config.yaml
vocab_size: 1796
activation: "tanh_gelu"
positions: "learned"
qk_norm: false
lr_mult_o: 1.62
beta1: 0.9
MLP neurons of a small language model. Each row is named by its layer, matrix (up: input weights) and neuron, and shows model dimensions 16-111. Each number is 128 + 24 x the weight over its row's rms, rounded and kept within 0 to 255.
After each neuron's rows, "fires in" lists the words (lower case) most often at its 100 highest values on Wikipedia text that the model never trained on.

L7.up132 [114 136  90 130 121 161 139 133 136 158 110 111 151 142 111 107 121 101 138 126 131 109 173 155 115 126 113 115 149  98 113 184 126 190 126 114 109 156 151 137 166 127 104 128  99 138 135 116 106 142 114  85 146 163 135  99 106 159  99 144 168 149 138 127 125 108 131 117  80 152 115 153 110 128 155 153 124 131 130 128 105 106 147 126 128 104 121 150 133 193  93 125  95 122  94 121]
fires in: "he", "but", "as", "hearing", "she"

L9.up161 [139 119 124 180 138 120 152 112 129 119 142 165 113 119 147 160 143 117 113 112 151 146 111 129 112 114 146 115 138 149 146 130 125 143 118 170 117 124  69  96 116 127 121 160 170  99 144 134 104 155 149 123 126 133 126 122 168 159  99 151 103 172 157  92 140  87 163 123  68 103 101 176 132 124 134 134 116 185 138 143  90 153 123 120 136 140 137 147 111  94 105  94 115 116 119 147]
fires in: "several", "some", "any", "other", "senior", "his"

L10.up582 [123 143 106 152 162 118 115 107 119  92 105 160 149 150 147 126 112 117 118 114 120 155 129  79 155 115 120 161 155 169 103 131  98 127 132 124 136 118 102 120 126 122  94 156 130 142 138 106 122 112  98 173 128 150 118  61  94 137 146 114 175 109 137 111 139 176  98 131 144 101  71 174 143  82 123 146 150 168 138 126 121 103 139 137 159 158 145  96  89 112 133 132 130 149 158 147]
fires in: "she", "he", "it", "well", "soon", "company"

L7.up534 [136  95 168 116 114 112 134 114 124 116 122 126 105  71 179 140 115  87 157 112 119  75  90 135 114 113 137 132 125 128 141 130 115 144 124 130 115 132 153 162 126 152 108 129 126 149 169 189 123 125 152  89  80  97 125  99 148 110 115 146 151 160 138 140 132 156 126 118 111 127  97 151 152 143 129 144 141 136 133 134 150 114 150 157 123  93 125 110 124 128 151  97 140 138  53 151]
fires in: "and", "military", "liberal", "legal", "non"

L5.up672 [133 150 104  84 145  94  88 157 151 119 117 150 118 162 140 142 114 158 128 106  95 148  97 166 109 143 150 132 114 155 171 149 123 105  99 131 137 104 109 125 134 128  78  99 141 172 107 144 145 113 146 142 128  87 109 157 109 131 129 141 177 119 119 140  87 153 132 155 118 141 140 120 128 133 110 137 120 141 115 107 127 118 136 192 124 104 129 130 110 116 129 125 138 130 147 145]
fires in: "of", "2024", "goes", "2025", "candidate"

L5.up202 [ 95 137 130 108 145 188 103 152 148  94 164 137 142 152 112 137 110 117 103 109  77 142 113 117 126 131 121 118 172 146 125 167 143  98  89 144 128 123 158 119 104 145 139  99  66 124 121 206 128 130 116 124  68 144 134 139 156 141 170 119 137 115 104 105 140 141 156 127  82 149 113 127 143 140 164 133 164 145 149 109 108 100 109 121 151  96 110 100 122 140 154 125 148 130  36 114]
fires in: "include", "including", "includes", "among", "also", "become"

L10.up120 [142 113 105 134 102  84 158 121 121 109 129 153 125 107 120 101 126 137 135 105 155 174 130 126 144 135 165 101 136  55 123 132 154 111 133 133  94  97 114 129 140 146 142 148 179 158 127 144 130 133 151 124 200 160 114 128 116 161  77  96 109  87 114 135 125  85 106 149  69 137 111 155 150 144  95 172 124 125 122 111 137 104 142 136 116  75 142 135  94  99 111 133 135 116 123  99]
fires in: "the", "a", "its"

L10.up486 [108 164 149 145 154 119 134 150 120 124 144 114 129 102 100 122 129 108  79  88  94  96 121 101 118 179 136 125 167 123  78 147 147 165 144 115 151  90 160 128 122 119 106 134 126 141 134  95 113 136 101 133 113 121 143 106  75 106 160 158 111 125 149 108 107  95  97 115  99 128 119 170 119 160 184 144 146 139 126 106 167 104 110 103 127 111 141 115 148 142  80 125 134  76 159 176]
fires in: "she", "southern", "soul"

L11.up396 [132  94 156 112 154 120 129 166 126 103 153 107 113 101 132 140 126 149 121 153 147 134 130 164 159 136 106 142 117 125 106 125 135 121 137 165 144 116 119 153 135 166 124 100 118 156 118 179 105  83 146 110 130  97 131 102 134 175  95 112  87 127 124 128 145  91 118  99  95 106 103 105 156 143 134  91 156 115 107 114 128 106 118 151  63 148 177 110 133 175 158 152 129 178  91 135]
fires in: "an", "like", "another", "large"

L2.up236 [130 157 147 167 110 123 122  78 128 148 122 120 149 108 148 153 114 145 135 126 111 108 112 125 148 119 118  95  95 146 102  92 180 143 135 111  74 138 154 113 146 115 126 149 126 110 121 127 169 119  91 125 141 161 162 130 124  74 101  90 136 126 110 134 147 122 154 133 177 155  91 149 160 145 158 123 111 148  91 139 132 148 100 129 114 101 128 117 117 125 136 162 120 162 132 131]
fires in: "for", "after", "force", "forbes", "performance", "tournament"

L8.up430 [141 111  84 108 144 106 164 142 159  71 136 122  90 128 156 136 145 107 130 118 149 171 140  68 133 147 140 121 137  97 115 151 143  91  93 112 117 108 121 132 134 129 144  77  81 123 111 125 116 146 125 113  84 158 145 113 141 129 126 102 163 110 130 131 161 172  88  91 125  95 104 120 153 120 111 141 172 112 157 112 129 140 106 139  91 113 116 121 123 168 161 178 106  94 125 109]
fires in: "and"

L9.up18 [117 139 143 162  82 132 120 110 135 145 143 111 110 175 104 153 103 110 113 178 153 142  96  91 127 119 207 128 110 110 124 152  83  71 116 140 111 125 123 130 161 165 163  93  96 186 129 135 122 123 141 111 146 117 130 166 113 112 110 136 154 146 133  95 146 134 136  70 117 106  88 121 120 159 122 126 195 151 137  78 101 136 155 127 116 117 136 126 139 140 149 136 156 117 137 131]
fires in: "the", "and"

L2.up334 [127 157 159 155 121 147 103 101 120 135 144  98 131 122 126 130 105  91  84 122 118 102 148 123 132 143 105 111 111 150 109  97 116 117 126 125 153  96 122 145 128 168  98 153 120 100 102 127 145 105 153 135 117 152 103 165 115 155 134 127 125 124 105 107 131 145 152 156 118 118 149 105 125 170 120  80 109 123 137 149  62 129 145 165 142 126 151 136 101 126 149 119 160 141 125 141]
fires in: "film", "television", "book", "films", "series", "on"

L11.up712 [138 117 106 145 146 134 132 110 138 119 138 141 113 134 124 126 162 144 124 146 138 126 140  81 128  91 141  89 145 135 120 142 156 144 124 136  86 123 118 118 156 177 160 118 108 106 109 151 151 108 167 115 130 112  53 173 129 117 172 123 132  67 121 126 160 153 166 147 139 172 133 155 120  99 104 112 127 131 146 112 117 139 142  96 121  55 131 179 105 120 112 107 158 137 113 138]
fires in: "first", "more", "second", "most", "no", "general"

L5.up549 [127 120 132 106 154 158  99 154 121  83 144 143  94 122 149 101 132 141 155  98 117 172 140 149 146 126 160 123 124 139 158 157 131 107 189 158  94 105 142 125 100 152 131 148 124 146  92 123  97  73 162 137 153 149 100 120 114 152 166 102  62 124 107 162 152 135 143 135 114 116 166 115 100 128 109 124 155 143 132 100 106 146  86 109 126 134 129 121 167 100 172 100 107 113 100 131]
fires in: "of", "has", "had", "have", "research"

L6.up244 [156  77 103  88 104 146 123 156 162 123 116  92 143 122 172 100 104 140 106  69 123  76 159 131 144 105 144 140 118 150 128 113 124 122 179 110 118 109 150 107  86 112 123 112 163 163 129 127 125 131 130 137 122  86 155 163 121 132 122 142  75 157 127 158 154 129 153 136 132 154 130 132 104 114 112 129 153  86 112 144 145 105 129 122 135 116 143  76  95 112 104 137 106 127 112 108]
fires in: "which", "1", "that", "6", "2"

L5.up463 [117 126 150 151 108 120 126  97 151  98 137 192 140 135 151 128  73 127 105 146 113 104 140 167 147 117 169 127  99 119 156 126  92 145 171  80  89 140 129 104 107 133 125 126 149 174 129 161 115  95  79 100 118 147 136 116  98 113 124 132  92 137 133 155 115  97 109 110 134 138 155 132 128 104 130 129 119 120 120 131 130 120 104 130 103 131 174 147 153 152 157 172 116 152  88 172]
fires in: "a"

L11.up105 [126 144 161 151 129 138  99 126 137 136  81 139 113 136 160 141 108 125 118  91  88 126 116 154 152 130  98 151 128 116 109 119 108 118 130 126 129 127 160 124  88 148 169 129 119 124 117 126 124 152  96 131 142 136 148 118 154 122 100 111 129 139  70 158  96 172 125 125 130 159 135 105 121 104 134 171  86  82 145 125 136 139 132 168 166 129 107 146 142 140  91  89 110 147 144 134]
fires in: "of"

L5.up345 [137 149 121 148 138 142 198 120 119 129 155 115 104 133 158 136 153 184  90 140 103 127 149 106 136 169 148 116 102 138  96 134 122 153  96  90 141 141 113 132 114 128 169 140 160 143 103 149  95 136 126 161 124 114 139 126 144  99 111 126 111 126 123  94 146 129 116  97 111 139 168 119 146 117 150 126 148 142 136 124  94 150 140  59 126 145 155 132  97 130 122  92 152 144 153 110]
fires in: "of", "three", "other", "two", "these", "several"

L9.up754 [128 157 131 151 127  87 133 152 138 138  91 127  93 122  93 125 141 145 137 125 114 118 104 101 121 141 130 177 138 199 101 132 135 128 128 123 109 141 129 147 143 140 116 103 160 144 127 132  65 134 135 147  74 131  95 121 128 107  96  87 121 121 124 149 135 146 157 149 126 130 107 100 152 123  82 122  85 129 164 114 127  76 144 143 131 156 104 177 180 127  85  96 167 116 153 148]
fires in: "of", "all", "largest", "many"

L6.up73 [155 145 142 132 144 158 145 125 141  94 162 138  90 148 118 155 143 120 142 114  98 172 139 143 142 121  75 146  71 114 140 181 105 117 114 132 147 134 135 102  79  87  86  95 117 140 117 167 131 146  96  97 102 154 122 130 112 117 117 134 149 130 119 170 153  93 140 135 110 140 153 105 133  94 118 119 121 147 146 135 112 147 179 161  90  94 159 130 105 150 148 179 114 165 121 139]
fires in: "being", "as", "the", "was", "become", "remained"

L2.up383 [143  86 164 116 137 200 112 164 128 134 119 134 114 151  82  73 109 114 129 155 142 149  95 100 106  77 173 116 145 130 131 142 115 117 121 146 138 133 138 103  77 132 128 141 113 160 136 146  93 113 179 112 149 175 125 157 169 145 147  99 118  84 147 125 141 120 145 123 119 174  77 142 109 155 141 112 127 103 155 111 111 128  80  97  82  92 131 127 143 152 135 160 143 134 143 154]
fires in: "also", "on", "in", "such", "main", "includes"

L2.up653 [111 125 130 113 168  91 148 137 112 107 100 134  85 169 142 140 119 100 116 121 184 126 134  80 151 112 127 115 138 149 100 104  73 135 148  91  87 159 132 162 153  83  95 134  95 130  98 135 101  85  65 141 106 135 157  94 134 109 146 121 146 126 135 133 156 105 114 115 117 133 118 138 112 155  88 142 162 141 120 151 170 135 104  82  81 132 136 148 123 168 109 135 196 120 112 116]
fires in: "or", "who", "she", "they"

L6.up310 [104 108 155 135 171 151 146 137 135 148 154 132 118 126 120  74 152 121 133 115 125  92 150 152 158 122 163 100 118 155 139 141 111  92 154 118 140 123  99 151 114  98 127 185 135 132 140 128 136 146  99 130  86 120 139  90 137 181 144 105 140 133 120 139 148 149 103 170 118 145 117 104 141 117 139 138 113 112 129 149 126 143  96  95 109 122 145  97  77 139 176 123 131 143 138  88]
fires in: "it", "there", "film", "album"

L8.up250 [125 112 103 120 103 133 106 120 128 117 168 166 123 124 140 139 121  92  97 115  70 111 141 104 152 125 116 127 129 107 149 124  90 139 134 134 116 180 123 123 102 155 158 105 142 180 113 142 143 124 128 112 141 182  94 155 127 123  97 136 169 109 153 151 177 119 141  86 122 156 109 153 138 160 113 155  87 155 104 108 107  84 116 137  89 144 163 156 121 126 133 134 170 173 113 153]
fires in: "the", "of", "a", "an"

L6.up279 [105 152 159  83 137 132 109 128 147 125 167 147 118 130 143 175 100 101 166 113 122 136  74 159 104 105 115  87 143 106 106 153 129 140 112 131 164 126 147 115 116 101 113 141 115 142 117 139 148 177 138 199 110 135  91 127 111 150 111 109 176  97 121 154 124 127 120 134 122 150 119 150 115 127 140  94 150 147 108 126 133 108 118 165 113 124 138 150 112 136 142 159 117 130 113 126]
fires in: "of", "using", "ottawa"

L6.up206 [146 129 121 126 138  94 123 141 131 126 152 100 142 144 141 150 125 114  77  86  70 122 118 148 149  93 129  79 149 142 130 142 171 129 110 153  96 132 112 138 122 158  98 157 140 139 144 163 121 122 136 134 104 142 142  98 149 137 146 155 122 129 189 154 142 132 156 130  73 127 113 148 159 130  84  80 138 143 125  92 118 124 110 165 175 154 156 164 141 165 120 136 125 158 186 120]
fires in: "his", "her"

L7.up605 [113 146 100 103 157 137 105 140 110  94 168 117 149 139 131 154 135  97 125 107  90 106 146  66 150 168 144 118 151 122 106 157 137 169 123 156 125 142 128 115 112 116 121 169 116 147 147 126 156 139 118 128 125 167 114  98 119 126 142 111 118 149 139 143 121 124 121 145 106 114  91 140 123 100 111 172 144 113 110  59 161  62 119  87 123  67 137 161 117 120 101 136 123 118 121 100]
fires in: "he", "she"

L11.up654 [110 122 153 141 125 100  77 157 153 104 108 157  74 156 200 151 115 145 129 127 147 133 106 132 140 140  94 154 120 122  99 127 112 130 127 142 169 181 135  99  94 137 108 106 123 173 110 107  87 130 128 168 149 101 149 119 107  92 125 129 146 101 100 105 115 154 102 128 127  79 129 153 136 122 137 101 111 163 112 102 127 117 103 117 138 148 126 121 103 114 123 165 152 106 155 123]
fires in: "and", "to"

L8.up103 [ 93  80 122 138 129 164  72 167 114 119 114 129 141 157 112 107 155 124  80 135 174 100 144 129 124 139 110 144 152 142 112  92 132 167 196 138 109 150  94 132 111 123  95 125 119 123 152 109 140 116 152 147 122 148 130 146 129 133 133 137 125 107 130 116 114 123 120 126  82 146 115 180 166 127 107 118 142 129  83  98 102 136 126 134  98 152 149 107  96 127 149 133 109 136 108 125]
fires in: "is", "on", "was", "in", "that", "since"

L10.up317 [134 143  74 123 176 162 102 162 125 133 124 115 163 171 122 139 124 118 119 120 146 113 128 124 157 151 107  88 143 136  66  95 165 155  92 136  68 121 138 149  81 125  95 136 133 146 112 179  97 135 133  93 158 139 153 117 140 142 136 177 157 172 106 157  92 121  98 110 174 141 134 108 107 183 100 167 167 143 105 123 142 115 115 137 111 117 141 110 122 151 130 133 135 124 123 146]
fires in: "but", "and", "without", "which", "than"

L10.up218 [137 130 133 160 163 117 116 173 114 111 117 179 105 102  95 161 112 180 137 151  86  97 108 136 177 127 138 121  88 125 145 141 176 130 150 122 109 109 148 129 134 141 133 164 113 157 164 168  96 103 154 135 123 122 121 133 137 198 109 163 172  95 154 144 104 115 169  94 117 147 102 102 123  85 143 176 127  95 135 111 111 106 161 148 107 114 134 120 121 129 138 171 147 160 127 132]
fires in: "an", "another", "decommissioned"

L7.up250 [184 115 126 103 146 163  76  88 109 104  87 128  81 161 132 143 111  88 136  87 149 184  95  94 114 168 145 136 128 108  99 112 154 108 146 118 179 104  83 132 101 108 141 103 110 127 144 158 136 122 101 159 136 130 136 110  96  94 124 122 159 138 103 134 132 120 161 127 118 129 165 123 135 129 150 171 125 174 120 143 157 121 130 121 127 115 120 127 118 121 175 183 146 124 145 115]
fires in: "and", "to", "the", "according", "of", "following"

L2.up231 [152 155 150 137 123 130 120  98 113  93 141 148 100 201 182 138 134  75 130 149 115 128 114 118 156 116 125 145 128 140 128 127  83 110 124 106 116 140 105 130 126  74 112 130 105 161 122 115 103 135  88 138  97 111 168 135 130 122 114 150 114 148 125  98 135 138  96 138 143 130 142 107 119 157 139 107 146 165 112 139 138 152 127  84 117 143 123 128 147 154 113 134 153 114 116 123]
fires in: "and", "or", "however"

L9.up727 [137 126 110 147 146 160  92 168 157 103 173 130 138 115 107 163 126 114 100  91 140 112 174  76 137 143 124 139 151 120 109 150 154 189 134 141 140 134 134 125 114 119 134 136  97 113 135 141 124 105  94 138  86 123 129  94 134 128 177 162  93 123 153 180 125 101 127 110 182 176  62 136 148 110 123 163 125 146 140 103 154 116 136 151 125 119 118 155 172 124 105 124 165 120 101 151]
fires in: "but", "she", "which", "that", "what"

L7.up180 [176  82 160 130 102 112 164 105 124 100 144 107 124  91 139 126 112 141 103 136  74 115 131 107 161 129 128 102 138  75 124 152 114 144 123  88 128 129 149 167 132 120 130 121 151 106 120 145 141 142  57 145 112 169 174 113 114 182 128 134 125 133 131 178 137 129 129  87 122 201 150 127 138  56 113 140 126 162 142 125 115 135 128 132 148 106 121 140 161 127 162 110 135 147 139 134]
fires in: "a", "tuira"

L5.up219 [133 172 180 123 172 122 148 127 125 139 129 177 103 179 138 117 118 122  98 142 138 106 104 147 104 116 160 171  95 113  87 125 125 118 106 136 116 143 101 129 132 126 115 130 145  85 157 150 103 130  96 112 131 106  93 129 131 103 124 120 159 138 132 103  75 145 106 164 122 119 126 158 105 107 127 151 100 132 120 122 172 120 134  98  82 141 131 172 131 156 123 129 138 122 161 156]
fires in: "in", "often"

L2.up38 [103 129 144 124 156 133 140  82 127 161 163 136 109  97 145 165 157 114 153 120 151 107 102 139 135 138 198 157 135 154 138 137 134 115 131 105 111 115 104 158 127 144 113 152 159 168 122 108 137  88 115 159 155 126 113 133 128 134 136  81 156 124 116 143 134 132 142 135 138 115 114  93  68 145 100 140 126 120 105 112 154 124  96 144 119 131 177 119 131 146 113 182 163 154 149  89]
fires in: "name", "these", "this", "those", "character", "close"

L2.up668 [104 121 120 132 132 114 162 127 101  98  88 121 141 133 132 107 127 142  97 142 153 140  88 139 129 154 186 153 101 132 119 134  85  76 108 132 144  80 145 175 108 147 153 168 141 169 164 125 128  97  94 133 163 115 118 149 153 149  68 116 123  89 102 185 135 142 149 106 110 137  79 113 142 166 128 153 146 124  90 118 105 137 147 126 142 149 181 178 148  99 122 120 127 169 137 114]
fires in: "its", "the", "through", "river", "their", "of"

L2.up84 [120 178 124 168 121 111 131  97 114 150 114 122 137 100 194 102 136 123 141  82 120 142 111 104 108 158 132  95 121 146 125  87 175 118 160  95 150 133  93 139 130 162 112 166 109  96 109 117 165 115 133 145 101  81 124 145 113 127 120 108 126 157 138 154 174 155 129 159 126 119 115 106 164 134 105 129 136 151 149  87 107 146 117 139 138 139 129 130 136 134 141 132 127 114 118 115]
fires in: "film", "game", "album", "films"

L5.up255 [104 146 146 109 129 120 130 114 115 114  80 127  92 132 136 157 170 117 121 128 108 107 116 105 144  87 144 133 122 118 111 134 116 130 147  78 142 150 102 147 107 164 118 100 150 107 134 161 119 131 143 117 101 120 173 132 132 134 130 173 141 133 140 111  92 184 119 136 115  98 143 119 138 155 152  93 133 142 130 109 127 138 153 108 158 141 156  86 112 139 161 165 135 138 114 131]
fires in: "and", "in", "the"

L7.up595 [115 115 129 147 144 108 107 157 110  90 137 131 112 145 147 144 106 151 102  86 154 180 127 116 109 156 125 147  91  87 161 122 102 104 157 102 137 135 155 111  97 147 109 132 131 144  77 101 163  95 133  88 130 148 149  80 111 122 115 158  99 128 126 187 142 144 117 114 132 111 140 173  93  86  93 128 122  97 124 133 112  94 144 141 110 139 160 188 136 121 188 131  78 154 109 102]
fires in: "was", "remained", "never", "later", "s", "originally"

L8.up556 [ 96 116  94 131 122 103 130 138  58 145  59 150 129 132 118 127  96 127 101  66 159 141 136 131 130 106 114 116 136 112 140 150 154 145 119 115 102 131 177 148 110  97  98 102 167 113 136 119 130 120  85 141 133 103  99  95 137 182 133 132 140 157 124 144 166 130 106 140 108 132 108 139 109 176 121 134 141 171 110 105 145  72 179 130  95 120 159 134 115 150  97 142 111 122 139 141]
fires in: "at"

L8.up734 [109 120 141 134 141 111 129 112 154 176 135 141 150 139 145 139 132  76 121 138 140 139 120  87 126 104 132 149 102 142 106 106 105 106 141 145 115 136 129  92 117 100 117 144 180 126 106 138 129 154 160 125 137 106 142  73 117 107 126 108 153 139 105 203 113 130  96 119 135 146 116 129 142 138 166  87 171 146  91 139 138  78 157 113 105 108 144 126 117 155 163 111  90 124 137  94]
fires in: "it", "i", "him", "iii", "reached"

L7.up526 [146 110 117 155  82 123 155 142 119 146 152 170 119 103 138 157 165 186 124 141 143 170 112 146 162 150 113 151 124 150 126 116 131 140 116 168 113 122 166 126 106 177 128 128 159 118 109 153 133 146 140 119 109 129 168 142 119  95 147 152 107  92 145 104 103 129 168  96 101  95 113 114 177 139 107 134 110 133 113 139 120  84 114 109 167 115  94 150 108  90 154 141 155 152 149 127]
fires in: "two", "four", "all", "three", "each", "five"

L9.up368 [112 171 124 145 106 143 199 130 101 154 162 108 146 109 129 150 130 122 103 116 126  89 110 163 111 197  92 103  98 126 133 126 115 154 119 126 119 133 134 125 107  83 157 150 111 120 138 150 121 120 120 119 163 126 149 102 128 148 137 113 140 150 137 134 129 143 124 131 114 111 105 101 174 157  82 179  80 157 112 129 107 130 105 155 149  88 142 130 144 127 144 126 162 102 133 111]
fires in: "the", "this", "liga", "telugu"

L6.up75 [129 132 148  93 137 116 117 188 160 119 173 123 136 117  98 101 129 131 122 116 121 138 119 149 124 137  95 164 129 121 163 135 113 115 105 114 143 150 102 110 121 149 150 114 137 110 129 139 124 131 125 120 133 152 189 116 106 134 155 102 139 132  83 147  96 152 120 127  87 140 165 158 169 135 117 106 165 104 133 132 136 127 141 144 135 117  88 141 168 104 124  91 154 142  69 120]
fires in: "as", "later", "become", "institute", "then", "having"

L6.up521 [122 133 149 156 143 126 112 177 124 145 147 138 118 120 149 122  51 106 138 128 114 114 121 138 120 118 148 127 107 142 112 157 137  91 134 116 125 106 117 139 121 132 113 109 160 132 156 124 105 127 136 130 136 122 110 102 114 145 149 129 159 156 109 138 122 136 124  87 136 136 158 168  87 115 175 153 123 126  99 128 139 170 137 156  85 159 138 135 137 141 170  88 110  80 120 149]
fires in: "in", "as", "e", "red", "to"

L6.up474 [133  91 142  79 153 128 158 114 116 148 171 137 115  85 117 167 152  68  87 131 107 127 112 107 106 121 148 114 154 192 142 124 110 138 112 135 102  98 109  97 146 137 120 133 130 159 142 147 116 148 133 170 116 159 164 130 129 142 132 171 173 148 158 190 124 124 125  86 109 131 114 119 116 125 122 119 133 168 146 118  98 113 104 138 134 128 161 137 147 144 126 142 144 120 112 130]
fires in: "this", "one", "its", "his", "some", "each"

L2.up727 [ 98 116  89 120 124 134 166 174 139 148 174 111 125 177 125  99 157 134  90 113 123 122 132 106 122 148 129 117  92 122 159 120 128  85 155 132 110  93 135 136 113 143 157 145 144 114 153 131 124 112 147 108 122 121  93 126 116 165 154 127 119 156 103 157 110 154 125 127 153 142 145 139 139 146 124  99 149  95 117 100 125 147 149  63 134 125 168 145 125 140 140 126  91 125 163 157]
fires in: "used", "located", "due", "features", "small", "based"

L9.up500 [ 65 109 142 136 132 118 160 143 133 130 106 144 115 128 155 144 196 133 129 148 151 141 136 127 138 127 115  82 126 101 151 142 132 102 164 104 102 107  89 175 123 150 135 135 118 168 138 143  99 111 141 115 133 142 133 133  82  96 145 118 109  98 156 125 165 120 145 105 130 162 145 128 134 119  78 133 103 119 168 128  55  81  94 124 147 116 127 154 118 118 147 155 115 116 133 158]
fires in: "a", "most", "more", "first"

L7.up256 [146 156 118  95 111 125 139 139 132 164 140 149  96 121 100 136 127 119 109 144 141 157 130 161 124 132  92 145 119 127 180 129 113 161  96  95 166 100  82 128 110 118 129  92 102 131  95 133 152 144 143 104 117 113 148 105 138 145 154 133 155 134 147 173 129 130 130 109  91 125 114 135 137 137 123 137 134 127 148 144 115 120 136 137 140 104 130  87 134 114 115 142 101 150 136 154]
fires in: "as", "the", "a", "become"

L10.up640 [172 141 100 149 140 115 138 122 159 114 140 157 153 157 111 116 142 124 185 115 120 157 157 126 120 124 131 111 153 133 115 120 138 167 155 145 117 135  82 112 112 120  81 143 128 132 119 111 122 114  80 126 127 124 159 115  73 116 136 113 166 138 136 117 115 170 107 142 143 133 141 180 132 101 109 170 113 131 135 103 107  79 114  84 107 117 127 141  92 158 129 115 155 101 181 131]
fires in: "he", "she"

L8.up252 [132 165 141 153 120 107 127 140 165 111 168 103 160 136 154 138 113 132 140 101 143 132 120 169 118 144 145 137 136 123 109 140 127 102 154 127 115 136 130  73 123 123 137 103 155 135 103 138 126 133 149 159 107 142  91 172 172 157 151 159 122 108 114 152 139 154  89 144 139 120  75  95 124 154 114 140  59 152 110 133  91 114 167 122 124 103 128 143 148 122 139 126 139 111 100 114]
fires in: "the", "to"

L6.up537 [153 110 119 139 146 108 109 129 122 134  80 130 137 141 123  90 107  92  96  71 116 141 156 113  95 117 120  98 149 109 109 124 168 152 126 120 143 105 138 128 148 136 118 103 165 141 135 182 119 129 124 166 110 122 134  98 144 132 124 126 165 151 138 178 141 153 167 132 100 122 147 140 119 127 131 131 129 110 122 146 122 137 115 130 100  90 107 107 103 115 144 153 124 131 171 117]
fires in: "he", "to", "at", "according", "time"

L2.up765 [129 134  82 110 116 147  73 126 110 134 145 119 170 113 107 147 154 134 114 128 158 134 160 108 138 117 113  65 127 176 116 125  91 141 147 142 127 132 119 135 136  94 133 160 155 146 140  66 134 163  90  85 103 132  98  90 122 150 126 125 185 137 140 153 109 125 107 123  93 134 131 178 119 155 126 134 133 122 132 138 181 176  79 163  99 125 127  94 134 101 116 125 142 117 114 143]
fires in: "it", "there", "she"

L10.up632 [114 134 123 150 132 131  79  91 150  81 128 139 150 137 146 174 115 108 104 158 113 120 138  86 167  91 105 149 103 149 129 125 107 177 161 157 134 187 104 109 110 117 104 143 150 105  90 139 140 107 123 135 121 138 161 125 141 151 124 154 218  94 173 134 146 139 150 127 128  99  92 110 128 121 122 102 141 132 151  91 134 134 151 154 113 141 158 173 108 143 128 150 140  97 109 183]
fires in: "in", "at", "on", "from"

L7.up281 [105 124 143 144  91 142 152 133 123 114 135 159 122 137 142 122 109 104  97 113 105 139 117  84  75 150  80 105 163 129 139 140 136  75 127  97 139 127 108 154 128 133  61 147 111 180 132 151 118 115 166 107 112 135 147 100 156 116 133 143 144 117 145 119 138 112 112 101 132 159 138 138 126 161 141 132 186 154 108 137  78 131 129 121 135 121 106 144 163 123 181 152 126 157 103 120]
fires in: "as", "and", "since", "although", "but", "now"

L9.up504 [147 114 140 143 102  75 136 117 139 126 129 142 148 109 117 128 113 101 177 131 137 145 160 120 178 119 164 109 140 104  80 101 141 182 147 138 110 119 106 153 104 127 162 144 118 128 139 146 153 126  96 114 126 157 124 108 104 170 119 103 125 102 197 101  77 125 109 119 144 117 104 155 129 118  76 127 145 122 151 114 117 102  96 130 178 124 155 128 134 109 118 100 126 113 134 180]
fires in: "a", "father"